MLP neurons of a small language model. Each row is named by its layer, matrix (gate and up: input weights) and neuron, and shows model dimensions 128-255. Each number is 500 + 40 x the weight over its row's rms, rounded and kept within 0 to 999. Numbers have three digits each. A neuron's up and down rows have the sign that makes its largest values positive.
After each neuron's rows, "fires after" lists the tokens most often just before its 100 highest values on Wikipedia text that the model never trained on.

L7.gate649:416508521528537457511528472508497492531504498446550497517452534618440499570437534538556458495468490538444471508529568501458501414482582504490541543518458509366502449566507499519532527528528521523506524528505546508481520476492553500507480446486477448518532512456526534487489527528505574437504457580509406474547526554464448461500475546500503507478492437476484500538476523473498426565495
L7.up649:527529461543547557484463513488567557505532510476451492485457513524510512545577538552435399426539499507483496523499504538520506431510521488522492609558505429479521529523486470458494486453537536520522518462464477559478428452426549437509497508447520468485521426469487540494538525486436556433498535534536518504520589451439420459502528530492476452484484430460530468480527456522546581469523
fires after: " ", "′", " (", "°", "."

L6.gate360:455517522561511577514476490469456475496463512525494516529566467472547559512466512475467466491451573523494543482475478428509564457514496496494529539523550515469523473516480501507485459494438441506445521430476510512473522570518619572450499541489500434507497493495520519459543544475644467627485523522457518521495528553540435451413514492449459515585543474472469381558448475424447519424496
L6.up360:444528435523476546495505466520520428488523503472471508494490467543557543452541499536492482457564527501544444504479537407527503464559521428488521482461524497496525481538472526478500534465548535519559523452506475589519503524418495465512516566558494435525521477502412445475564441449499524517528529513466536522471577466489524470501506532503463529531390575577503518416406523521538502505484
fires after: " to", " and", " in", ",", " He", " has"

L6.gate579:527551509482541536416460457446489507499539434432465502561591513461469526509422446505453478467476431536462560494550525461508467527501503536551522437620568490438491454415549502490399512439473451418455485495488521533494488524555504488431557492470527450576509507501554487517484470477541477555525449520494501538528520527470521446449495548478446491582532497472521545501475599517444463553482
L6.up579:495449507458495556452484609504556480508500519492504496540542551467568557451575553497474537516494502437498486464404534501535487496440504523481464544435513462571519514537490507530518465491486554490494515488467493486471548594495475483458576535567520562512467471515494476513548543508472479512441559419400589521513529467485492518558510524623466551485480483537498475478495559476367558455484
fires after: ",", " ", " (", " and", " \""

L6.gate953:485519493462520426499511518570474467463482508520478527517552447485556475452528463480490485560552609539523573487530515442478539445483482421531423547479377516548519499462522535462487507487513516544499485536536525512597468433485543525504469517499509397524485515556522441503491398552523447561456517510471516533557530478467534504534502523497444541559481538459496479515498554509509450588532
L6.up953:497518538489482478538466561501474470492478553463541531505555541473479466546520491483551486502521479552500437498476530523467563553480477506483534515451454477436556546534508444565543512514488519492494476508515496585412518447509499482525565493552486487500521467486498463542479516420485523561600535558494533532489514470429480453520508483504497466513499569500568462548482573495520506428591
fires after: " ", " for", " to", " $"

L7.gate833:478540475506473550552435604465479585476459455522543520562488517516535526441536445459537502493517498500468466488483481506442545470521480437576471561521508470512574502509482466513515575508459423495535452472569506481555525518525505513454554469476467497468461504489567418464537468486539548467491521526481516476515473478474441505505434528475479487517488492488551490552545503489510496543519
L7.up833:514505480448469460501497507443541529545523542519490410532541487551470501514505509551642588500486439439539470422457439500481500476558508517451418490532495559480488450552457508528545581559511489445499527403513557485466415507489449587570580592553504488490434447511453475503484509477507493496469574519438572464533437498517476511501527556462486566494506488553450466485529467489570481518526
fires after: " ", ".", "%", " had"

L8.gate1368:428505483540463544490564511483505554447500483486458507544403521512502514500514514531505545574463506564543405519449478550494472513515533553505424508476495473505509522497494451553541455586384602541499500535455547443547456501532489535535573534536497539530504488525528479520527503552428519497470546455487447417504481520502536438475557437431446519428565413538472503546457545539507492554475
L8.up1368:493470474514508521436579493504472539567438499524526519454435541456559475475461498481473426485491555523485540480379512437516537487493531493469511553491485498528481435503525481480471445462543557485553504488498522556452538483564527507499549554526483464495559541510529505613490443429566561461543467431524558501466540581479499568497576473522551585581533499484422397532455542496529447491467
fires after: " was", "19", " re", " were"

L7.gate629:453502478491513483477494534530549482518546517517509520497441471519591492386565480448488467469446478523456462522541517492509553456502491464512508511563494465446489511483465516554517515448535492456443412582527451505584454553537495586521489545535553468522553499509504521547487470485442506478534500495522479523525504517438511477438492536490555505534453482571464518560507552460471485524459
L7.up629:473470453499499596506482504508506504460532455528488455544503507419476529409490522513481466545463501545547483515478538549505489519501458450444584516488402503507523529499496464486481538518612420504526509501512491430463441528523595501516517522574457494537482524500442443489478490559444539515537510501434474442494578515524461546504542512494491491532536508553481532444468544535560431513513
fires after: "20", " War"

L8.gate889:533464548466420519497446447427506537465512424487476563519546510527517483447501478541503460483452460474476478452517482476432509542510520476510565507545530484463604554527528551520481512507450465428482496489523492530466527537501521439535528452475533512509623448476521499533415468485524526541452484524516578478548570524493480547505529465483523509525486518555473568537523598536506483531461
L8.up889:514581519505548548512518496463511466471517546550477511523507477437501487533481564477532545414483480454441542461502431477502431474533531502502464497507507409518550470503556466541506463480498435429505530529503534576455468536458483561513514526415516549476457485493495493547475449536399481473373452520497487586499509454477464525546482534501513490484503511518468541531483519543604514496526
fires after: ".", " that", " ", "_{"

L7.gate1482:520502548514502579499500473525520448504533478479544478527484501477531504490504548507476419480547454504407470454445507478460525473516545499496529524511464499523532515528475526582449513507546516462521421483518520520525456486510543503526429444550503470543414560525560460513431501510518458482447448575558549398538456589490432432549503510444534450444491481535514482504524474489455464566484
L7.up1482:568517522449526515505528485569522483482461509569577519592413491529532531509415495471523473514471509480540499513469509543444548489552485568493489506558488478541493462473457511501514452564452526597494454484518491506585507562510485470544417449445521511499473508465565439480489482568487525529466431533535490484495489429517485465473545502497526539498473509458516451586502509451442486477400
fires after: " |\n", "|---|---|---|---|\n", " votes", ".", "|"

L6.gate618:482542437474486513552467516500551486535462439514573520581466481509562510526520511502496497470429457432522474468544418519538558552536458522589482555514486537564509468474452522555559559542486508554529493522533490482446458499503488463478473542484536456470479474521434545508479570597536528465499454469499433465549531518431513553493487472514458589544505526446500529566525568519584485512471
L6.up618:402580534511534529491517526433479512504546471514486531483448432534463524473495476425455464529487554544520538507470522481606475424549499544483499470555456495506536549458512504450535484527546472602512522506466506568502477456484529471496504478530406474562616499524469548509482495524474512517492538492491463506505528489452427490540461542381487470494584504537529487521526509488470518543510
fires after: " ", "20", "19", "12", "18", " ("

L7.gate258:489503496493508533458506540470497521520484539472533453519477422508528531542447534559573484540455403470544506489557512472498565514503559494419505522506553523432489412548489556532538553570442522535476530525551614481530481559499521517494538494425553454490561457455569503463528494461494517503564557538504501505506430552468502484537509466526522468489483449531524489456499515462450485540509
L7.up258:507515434478490526508540558511504498475526508520549450480469486502566428528450542477485541555477492473460460494525554513488499376505525494484533476550554471422521422456541498425485500547509481528477501514518589542541464525595459558489573457447539529460542415528499550556499451484490513446496514502516483538538487557462503457502493446535463474501455522423502559451494453462486472646466
fires after: " ", " (", "–"

L6.gate887:505537513548557525596590473451470448492507544500522523507484543533501575544466492461533509498494479578461493556489534480458525518502474412470530537469494505507456488507498473522536557518451496462508458553470548530484466544506462455508510436517474502475495464522465504433466525494562490448590469474528486466491489557508469455478569547570495502481499529574437499548479487486480404507469
L6.up887:427457547542473553560511437473470486457455507438576482479553535524467474497517438488537489481550496485539474532496526494471528472509514495552415549473482431470450531535487494542493556493489558462527507456415565589421539511473465518495498507510469471571546544426524493493435479547497501575531474518485561498508514501520500449518491577448498524590536514514535491476481472540512483517502
fires after: ".", "\n", "-", " Candidate", ".\n\n", " Votes"

L6.gate123:524496542568595461467483521452497538465561472467550449508421463558513453490528534457547517525469549570427485510492513506485520504506543448494499482486498521536512475522501562416442488468540427550515571490506548500571530525481489511614480458496464491485540507565465525501474488447431545461507473497606399534506576532515555519579532470452530465464435499559560507522548537480466489479567
L6.up123:505433467534539457473425509499503551525500417424470492549425504506518478504522461502530517464483524514438472478537435551525482496408540528485534427485549537494506451575537530483493471494497443507574569533494562539542454471514504431558539520541435513481428478605530494467532539496520477461584463447509486520511494502452516496506514452458446426464490497507535468487424574461514480441495
fires after: " ", " the", "20"

L6.gate93:483589494501430530436495493483433509524484379455540478558511535500518549477455460472454445498500472492460527551530498524476564510488544588524490543544542512511530516551489540560505557548439521560518481536547552448520565481510474607512458448417482442462470482518561505475509544462422492526457468480529522510522516511530440428493484537432509472483537546477503489530534460495556522488525
L6.up93:509571534462545504429509536635525552500417530553520495556496484487485560485460458462530440521444475511543421570485530466524472490483565503510531527546508513484507412436516547531481488532519610519475529493470431528487484452440495506553467473532503505512542469511508545531464510559433540474533481486492504492534479579500494517551527521490479442481513522440457428486446520497446482462489
fires after: ",", ".", " ."

L6.gate961:574539519590536547496509503467459513515544503464495466509513490488504469506542494405569524508511506509556467579523502494513532466442461452539549506491544490542485507507558442486520429474437499479409498552439471513479462541510458441515515591485452463466470495485518568543511453481533564529545577492518460564447526497527468477515538500571535555526438502470452456478484387525523498518537
L6.up961:580530556470548541471488539507452437518561528468480488507483509494505511554536527464504496483556500501564489494405455533424505514403522513561500439501505527541451545476489484524532529461505480521444513593515443489470491476493512510491500461574563527537510541423564541549491520544535490484554489526504448505528476465468485570475567482524521519497456493530489469578497475559537486523525
fires after: " |", ";", " ", ")"

L7.gate1054:413610458558530484517510482536530537550551515469552486460487469519541527507519503545543502448514522506485427506519502513437528499471500470500503480501513533435505498538485536550516480535469509438559523558513513546588418442437460520509484517530519503535515486510486469490502517547476571484605517484507508545456498525526476467490545535569516494488499445556555469493526524508512442518466
L7.up1054:541532437581496540521520506500453484583492560507480496485453490517516480543411495472492447455549554485472494572523575508538481514495429506425454495500413463540513512457446509484491429470503539526454514534538479497517433411537507446430522368543529477483496563455530484473504506546524446481445480547529488542462432511451557533499585425493548501509441503525499516469553527435548486488515
fires after: " ", "0", " |", "2"

L6.gate657:578491481534554490503515478521477474482556428468467494462410507454557535477569476483553561434492481524429491467532498440492558482497579440488493532462523540498595517536519488487509534453511443468445477495556575561449474410510468502530503513433523439483586563529468482427551511513438474574437500499507452479515478455455508507536570456485486455472501474518530500543490465472550520456439
L6.up657:518489495504525490540541482476506435470491464548512500456547555510470449508490451492479500490541522495480439423476551496499491516475442510518513534544501444501504447462518559545569558528520555496587481491501501473495536512561528418396530356575509484442515422521545437513549470467521558524505542511449468510467540490484557468530562482517558514526549511466540573497463539515536483486505
fires after: " his", " its", "'s", " had", " her", " their"

L6.gate1108:496528588576504495492530497504476439493538494456483478491492472501548523538528507520504545486491520488572493449509484424456522520519476524435497489394509567483470472485452558557556524448497530511520532510475537548531541473516500494504538498551537503557493523513481430503542552488505558562443501517476543486468462560523501399497483546483489521437476447496483469617478537430494457581469
L6.up1108:514585508609514454525539545502473435567599508383488471507533569494544477494476477461511507492505547510460451502441533492467465438501327491541473521512549471495437507492535476538565557390523518516484577545501537471464515532488466495517465514564599564507449514579483461457506508514517490585534552545429536537490493589570499431492489604500486520472460468493467452480512494559530481523525
fires after: " ", " ("

L7.gate1279:465576495568523549504519492496440504508480469488523492497476476511514498509529453484468487466562539535533401487499533533504490506504495457516525526472482568561518472452546497491484453563461527571474492544469474509517419471448582405479481472508531427516467551506445569492589456551539523505520516562536440553504494460525486494460547572464526534515558533450560533448498447561491558485500
L7.up1279:512543538548533492521562452528485440558491452512465494506547513561490530578471521433510548522521464502515548579477495462471497456549450508416536477564536430448468482517446469440538516563491541448487481501531532509461466510529570424426544443515424493468530487546521445505579575451428492437557494501495523579483433485553487497534425496469516451515488493469540397440553556510511447561495
fires after: " |", " "

L7.gate1293:461470445498476564501475497511565483482539410570551525557506477491492492413507489497520465534480491514523444495511520583414469539542530479515460650563468504414545505494515488505523526471476509474539512440493537481484502496517483538537499632517564529517548498478505469508483409565508485539504513543516450465427509527427466565475613498550511534504502497569473515577472510554514463486489
L7.up1293:431452454541510525526524490432492548487450490485513504506466426486496497430531467584446503521526410509450529405543485535478468484428496477500477571474484504541476518486478531470499530513521471443529479464506541518550496516569456405435412550519496525636573559543522453561547480545445482540474508546462530445486521485510430473513497498494466459509500476452532573493499530530491501500474
fires after: "19", "20", "18"

L7.gate275:474500505515541465488461563498554566568567505527456529473467558484473522434617495425504493494584509519541479482545498529519533447494511482512532452574515484478503547621486487545502509471465497608547520518504480525544429478522528445484479505540491480554529525483443537501552515521494510470485582523485556537526526412544518523492477487447431451491499444507476490498464531571563518494480
L7.up275:482527479489559526518535507457504532505550518472473510509564523501520423469464506521566465452499488544502514492551495494534568599519499494567455514428519480533448461425462537520500513563442524413516515523556469556432464470525386431542488474479515496533516532481447448508526533441528488520599485537491477570493442480490576538501515454504556517494495489520503531408496522474531533500554
fires after: " ", " |", " the", " on", " for"

L7.gate600:433529525513507480441509563512584562484606499508474515525456493443547464456520489500538509485432481546503543474534517586489487516490433448478484590536491476449551407475474557523467527483521476533509443489511509492537516516532529506546464524482517529538529556521509535558512458529500538463514528456614406437454524546474546506412554512453495505414535549490454436573499499518546493479500
L7.up600:463473541512558474459439530485490526548558483486518436462436516530558438475518497438617561504473499561473550487438504501497470439479503457486464549525531531509507417520497582492496531469478417538527504462525526535579481481555499488540466497510483455480468535566537531549484511373461487378533461516506414557494550458415522511535483494557542428514529528447514484529511446492550476447530
fires after: " the", " New", "19", "20"

L7.gate707:475481563513561494521483515508481468527521439509551463581520569477476520516492495500543453489564489508463530468490547499414479472464435464541489530480479497489646502530510579485519510517425525531430506429545492508506510514556516533494500516485523512474521363501530501500515542441494546515527438551452547508561534484444465546462458551511447417588504542505541453502443546537506545507480
L7.up707:459505535472501443497509591458507455560531512607539487602468471487469490432470497523500467530565479475461456520473496584495427529442456440492466527494477512543532496544530532447494559484433520483433496453469516513459463542572487508502553479492511492510562470474530531571519538512532582548530505455555460504512537467498492552493437533522541523578511438475538529487464546557511551518423
fires after: " ", "–", "-"

L7.gate106:529509486508532480519468495520548565462465466531459496498490499540476527487473412423464501543476453524473514477463504523499535486563493481494539529471417502546598472441484497532446559456534495445496502521512478531537488510521559484545436505513534540526500410480484505519456477528454501488470487468475424411507508462504517591415466568599513474547522519463527509498571546538474549454488
L7.up106:554584471481552489520521494503481492503505472559480534507492511432459507440509476509492442512507578498493536424446499424467454476534514557463594443416479531440534512511509514516546460437549468508487473451490504488522474539437460474541467501520511531476532413545506536532524466562519546399428473444487485528484481516523501474446551485436444532435446512510443531455385489471566476517521
fires after: "\n", ")\n", "-", " "

L6.gate708:494566503590495512543525516467526509490493508503525455520471507589489493507524483520537473495522607529498505517476541536489509488531494511477517498503498533530492505532475490471635594456467519523542500504493472522536508512484566452548565509459432468503531434563508499449488492564460540552494544425537437527516545502544457474482472503396483546431498489486506534503530494525530453486473
L6.up708:481521500552465456497517517484587496520485530464494453487484457496524447470603595509457525500500546555444500514499533503513480450444477435475536518583523536498477522536486574497532507481397518461544426480438561524461512456471534409548508465548525492563518560520533543457483479542537535524531582446554542543489523564457473461534485450460495546503554461527502486486517518575554520544491
fires after: " was", " were", " the", " is", " been"

L7.gate75:478540423416560485417531525513536434476539410505550445521526528514474486468481475440530481470405488558478532489559498463462493507476556481508452502553531500466494523498505544535428550508551494509478449496549476473509467542526522570487468452500507478483588505524466476460465510572516510434470490514565487485503576499599473535520451498476470542473472536525465476484535540487481564507508
L7.up75:428426459514472460529437522492428548402527467490526499493509457479498471446501454481491427520539537473474485534530447453509459488514484414575499493440515488459560556456494518463421543497434479480491481436513481534517511498511514573533487566503438511537533593530471470446540504559440451487498487530491588506467501445503566503513448499516501446489522456505548467535434500537564492421524
fires after: "20", " this", "19", "."

L7.gate271:465496528497559514481468495494528528478486380387557557528453529503503530501525485473547478555501504513528557438450541501506571516464522521467559553528486538485517454502488506513495540464520420459493458486482574547560482517515434532533542429507517484564518487562478552486451447428553517528514484432551442533550507492475528526489526497475415486433517453589492538477514553513490539486510
L7.up271:507456520492505482481473498510412574454490509396510480516481556559442524480487532489537491543456541534515445484503535424527424518451499478562542581393480525532492508510501520488548513525520504499507482497496533478529449468479558405548500553489474523457535489568451478514540555531469510475472494507498483439465520511427503539506554502438495559486441520548460507491512617555588518383529
fires after: " the", " a", " The"

L6.gate1305:546466477529563452490533472471488526512572453575555572469470514565483436502566426465555541486532491542518554550553535463453482475479443530531551548495477452510491463531496489502452469503496501547392537525461453520397544481483508480511463531501526488440508521559459493566510509506458438473486515617485494549500486516463517566526531522541530475475558511469534503496522489550526477476505
L6.up1305:498478479531524538507514441453475537474524480511612492544491487528489489555555500525536499523552468559522469540515530526566472454481465477551504567539511471470492464487529566474504487424494435561410508504484503484454512514443446477463456501459480501499557552558498537528558464529481476451514513547538531551491437506450520581550450505592437508549448534480546521503564563571515447479487
fires after: " +", " −", " ", "_{", " –", " F"

L6.gate40:545517508513504555531492543503516469512505445536468510492492576557513549542555500491515511527482504542503441569568434505484530531516511504365509526533450516542522454578537573504527479527481543491555534536466580494536599531516541480571490436479600445496501429478501486462447507516521598576472496513504501511541561476515509444545479499537532546449477487494564459523504432448477517552500
L6.up40:473483565450531543525510461520526449512418530533496492440480578535502589480514453548454557448490516565542547492424507503520465447521476515503533508506439517455568566506497514512470553506491514522496461541476507479490436472454560488523539507465475490507420506530490477501509481470522502553501493479486489554489566437464461508513477582531512492516507496478510420460521530607426527516584
fires after: " ", " ("

L8.gate970:478594569424525544464440576530555529580486514448546524516456558494503525483508438481524551482491465441430445571474432431426513457478457484577549520502555527500531452469508555517530476515515454513469535562515445490440531436470559477529488476466564547531499439490476458489492460542453553507464510522472542486494452504528523455621475479570492430536498567469522500474512499468474466487553
L8.up970:526497529470546424498485474488450504565549431480508503484517544454454517532436430450467415536496429445525538459513509560482464568541493459518505531490453496509465468512468470507482540494469579541528486500494511515439497430501490522507566563573467436506505494579470521536511432595464487508607525436511481553492548526493565499455494485470517567506516509560479512496591502562437568501467
fires after: " (", ".\n\n", " \"", ",", "===", " directed"

L8.gate235:537546537526557505489547494519568465491535488517574561549561537556523531475522477498531540451467468520524488475603468491495523444535518484419540517504497481479488414592514494523491493505527512510449413486583574547519558502527488561511485445441494471517561513517498465500450502558493501554466499481522448477544529537510442593521462537496509458492512538523484427544494501530452517505452
L8.up235:567545473515484520495471494515497551503509534501519493578511533510446482489471517489541435428534476475507540453529497527466436476547530437408505558497497438480505419515548483546499437515481506548519430474500515515488553509497481521577508457497436498450501456501490518466502525466490509537485438501493452517591480550474518543477460513540480501578475505389512487443520624525528502542474
fires after: "."

L7.gate739:558539504540552467575509522426462493598563504496523524546478491472525457462560472521466471478518529447463485478488532473530570419519531475501535486498429498469485496532486479514512583509502498513466484549535611517463511472481507486491520505476477452505483476499486501513498468514529446488451445475558567466517547423491513472504481413512460490503558584442458503523533491477499497443481
L7.up739:470559575448553523558550552549502471425448461489560472525536549577474505508470465492522445399469448517525485468484408491467504505477475546497551552535431492501495418517527481530513492560557485595500466492493504510434523562529590474507528516454528532447501559494456422559454525534490550493471443478437528542517464494517527529517561493465526521546488506488550450503529529448476456483444
fires after: " ", "."

L8.gate1175:447622466459616492487452480517541436480539474506537528518512595602515461538478507449529571530494554491505432507465517521476617487541473401514521519484512554517472511491472537534526554575515490545509455547513482521470513529447470495533555493469495430530450491528446510500532504446463558535577493502508483517533525490459485476487470516500482511484477456553478438544494450531551524570479
L8.up1175:483517475497518517522484483435467523434454445494494513503388532507519503497523498481544503498487516469582486557526490497469577598437465499465492524489507498421536480565490504472517479541480537522521499525498548574510528532495510548518520481462513444518474458472466551556530509473527542539449498559466514513588498552510491494517456536588488548522519454455575511538539495502457450490544
fires after: " (", " |", "G", "N", ")"

L6.gate608:568547592491474602534474457453546473494484504489475540523429495514506461526482465556389499568489475495465458469488510447492536522547504494469521466493516506475442500499465507445505513552461545461436474462514505509505524519473577495440497509479493477485538500499476522523493523475517498513473529460458473473544555581517522548458475483555495414454480438552512555487487518559469474473549
L6.up608:517465479532453477536513442507572495537592513576468468458572515461552536502485499510523492451446456563443493508489545489503486542537523490515543473458469487491495541466523412509481524482535477525492532445458498528541567429536548532536428551542542481481473501516501525501434480515530537472546497498490519524492552491494536536475489495462455476494492438504486497520451594529524499500488
fires after: ","

L6.gate1316:485519526510582474456482525471493545511479515525551456574516494524459480530513509555514479502569597444555418442469430472456533516458509405506465509491526583542565479524482564516476526524444503520504532520531533454523465576520452523533478509486612375484490474467515502519546504521521542532529466504489568512458503546488495474601437535505447518519508552488503491518537449535490465483463
L6.up1316:572383515525556461559489500467581467532470572452498522521473581534504509511513482489534540507537436533520541482549469516492515417492425452484488479495433522519531521540483508549512498507466527450421540512445520558479496499509495444501528455457481489515468490457427577505534497460478454554435492496489495502497464470433540473511500431588496498556500472470559543485442542531526510457570
fires after: " ", " to", " was", " of"

L6.gate1134:597550406526543483537546450464457482480476509484526494547557488528468486495493488484512472388517588513494480545497485495483503538523533518443521466472535543512457431536529493433488515518539519499504456596481467461485535495481478483471582502516466515487547467470510472470550455483500463428454507594535609546485495488450487547536567503543487478494481480506541531426503450431445425564521
L6.up1134:494591535520554534442463605518410547533442490534576517466448501567478537495556536476497473457468532469553440510479493454492497477418481464512550510467487485459540476474495551568437471470525498546457559492516522465484478485484481476475463534426480449501526454520472507587497581453421416526473534492485496516496525502452486480610537492498436481593517499511540415470553481541534504468561
fires after: " +", " F", "F", " Comp"

L6.gate845:508515484537516575512561526507539546449451526463499551430474511510522554557483488485595520568499535563507520496474512428468486498496506421561482565524519480560498482458472491475526528526521496537482502561461467558458505494414553556459549412517474500557529522439464526530548558475485532460477486521522483469502484538441504495605567500440508458460507463574506469498425529500505484537532
L6.up845:531485488543541505512477499447490503431456503544541481517510519504467483511553528489510473471511460534478516518449513554505514565474505451498534452464512473472414472560535533502502538498503513533485435524507468474375486493491537560414590425505530441469508489477458495527574524488486562560459492499559545517532526517435471472600513481558522488518480390507506534487526526547537517526618
fires after: " the", " his", " due", " and", " their", "'s"

L6.gate1272:548502523555568497524478531518522538537456457460525558412491506508538540520438399518484450540518502450463425449511480465462489471522509495435543566478491490456514513448454485528523514500422447600488516452516544535522595525500521466491429427531478497565520416538490545467483580545491601459473491556512511530509545529510507487541466524479498445494530423459557488520536563471514496485497
L6.up1272:529476603522449570544475421506462476525452541508457480543551503524466520544494530505452448475534530445503550435415531447495496442484516534482500448441507481482524487524509480474501465438461530418509543475507487422442453493520605533458523580494539473479466472489539520530524500530496454453441459475498500490508523537523530517488583440502479491528508521514500553453493457484536560462466
fires after: "\n", ".\n", ")\n"

L6.gate1394:493526550474535456503567536572466443499503496474486524510544494486476497555540521464500494484474505435524495514467514574462550547494465538455423528510584599494524523529473482525532522435489637411527444489491557527469473541510551517489521524534547470543485572455475448521523473527491454523542513482566471534513473520498526462448504583522466490547461530500464430545416497511519489523540
L6.up1394:515529564444521438496475492532473471526477485497532502557510549513472517611511527451527521461568482494585526555457556509484466451479539542523491500479525533447459497518518463505511556543410502464521497560493555466475400549486501501503500512470567452481523457466493542522399555451522557560494487560474476519516484508480503514481497513519531561481394499475507495520493473557533478551585
fires after: " |", " (", " ", "–", "born", " ft"

L6.gate1344:462517533514558462475515530551509426495475501472534496569516499571515561462477473452519521455469487427450468498544479479474629442481546502446457492467504595452525522498482523487407466542544484478486563464540508474501484457469476478466508506464500491519483512498517508541555528515443521511461466496503471544515481509512464488466585525568555429594489490474489432534478503498447585518475
L6.up1344:495581566489417526524564599526461453537550432479476534489536490511471509563540493467553476486484510423502506509547506566514549527515480483501514478469584510471455413498516453526548477471532538455572490485461514452477493527520440451555467532465519529489574479481490564472514540549536516498546549542434518547508524486531509535438502528582476485610450459488496533468469534465540490541545
fires after: " ", " |", ";", "0"

L6.gate1459:505498442499535442473518567562499545517501531474502474569441449549546530413529442513517518454583524472503414549524564487469539535511444492537444508563517496507452359465493507476558561515466462494531496466485482530544503525546447462438448469506534510527454503538481478480474439541526490544456517548509504446531522570462546430477564492410476542508544484567487496529511496477506445603413
L6.up1459:466459498453505450490511513467485481467511518478446500570568493515484478434484561530467512531457491607602470482535483538494513438456521506475536486518586586573482532546504418469490550513482430493503514508473557596461513503504509520428452516462539482502534474510504585495517478563442460490445378561476517597508418486466542548520453527562462494447515490438546485527524480592507539471429
fires after: " between", " the", "19", " ", " Between"

L3.gate241:537557560492545521515541516523544448493459493523487537499474468489566484404558500503500531425567449502457489484483467567479588456497490491529540470528537502471457528353457506493443507499447526510477547536514525435416561492501537497520461465493541473502480444558588486566467419498552478547544476407551561458522515468437499548526564509494506410503483545503546504524442543512511503505500
L3.up241:507503508507580565507575468465492505453459522584451497554494451486505475457497435471448469481561471454564446516470478509502502469485461479504442456492495537478451518439517521527466553444432563485483456492497483509436522463567499507476594520506508426525533450532599571528458489512520426525571516360467471488518495480504497487502540592441545429579524543406519526523462552532518522551425
fires after: ".\n\n", "\n\n", ").\n\n"

L7.gate171:408542567558525526416550514542446455518507481515530517564506492525507489517498452487559501507517456501467401451489514424499508523471499465500469429479499532415543426552480508595522409532470514538512513480476490579508508548521502439535447503518544524540542492528484505576472503499474577501533515496545539494492462467492463563483591526557477504491448522495483446548514450524518429489506
L7.up171:537541555530539392430478499541549492539514503507445510501511525509556428490599466549515462512469467439552457520548524453492419547388500548464450525451510536448467513581492506528519527517510509534511531475525538526470482511476448511518429486473459559488479473553459450558481500539426556532438501440467532516510589478524473495514464494571476562472547485456506442535445514522510459506453
fires after: " ", ".", "–", " and"

L6.gate1411:489589524498499536560489602510529547540560501443504555539506515575498468521560530519527483464544577492487444555514454505508577481506494506518490524455519537513547496482441522525535460561417556472492536535505498506549478494486575422561529523443473458530427570479466441467509553509518498463524529460500513536526389494481513528406518525515501510528482478535522492494516511438506482483548
L6.up1411:558602578495547520490560573536488488532497516482474531516505505556492525535532535494537492525525471506515439495449518583498572518487447492522546483489473481608510450478507525531521515499513536507485542531463470585491485516516453414541470464447444512570457543432527431514561498481496531454490529473477420524525456533457507515533527584495538545499478503451485446478494521498458502483508
fires after: " |", " ", ";"

L6.gate1358:504549548429508556520549515478529447466518495471523513448500418522490595472572473497484427520442477554525508448558505487498504482466541501450502556539490501507463412557467509486537585512552495450492420484489493543455498539539506544460478451526550435544464542527421470553501532562434475515498481438553442452573461525552533565499486546501467487531570489511518488578512492440493519519443
L6.up1358:532581569468407539625485525499461496522517532520516507504582464504484539496547403526412395513548446507482478518485490532500535506489520515463535545550528439497557465498520500505555543522565484479477407517496541464423474520552514483482554495483506515473451488485479493473525542524537452573521498446446494478481509539464552600467474495559489559505465532515566502507472487455501452477495
fires after: ".", " years", "%"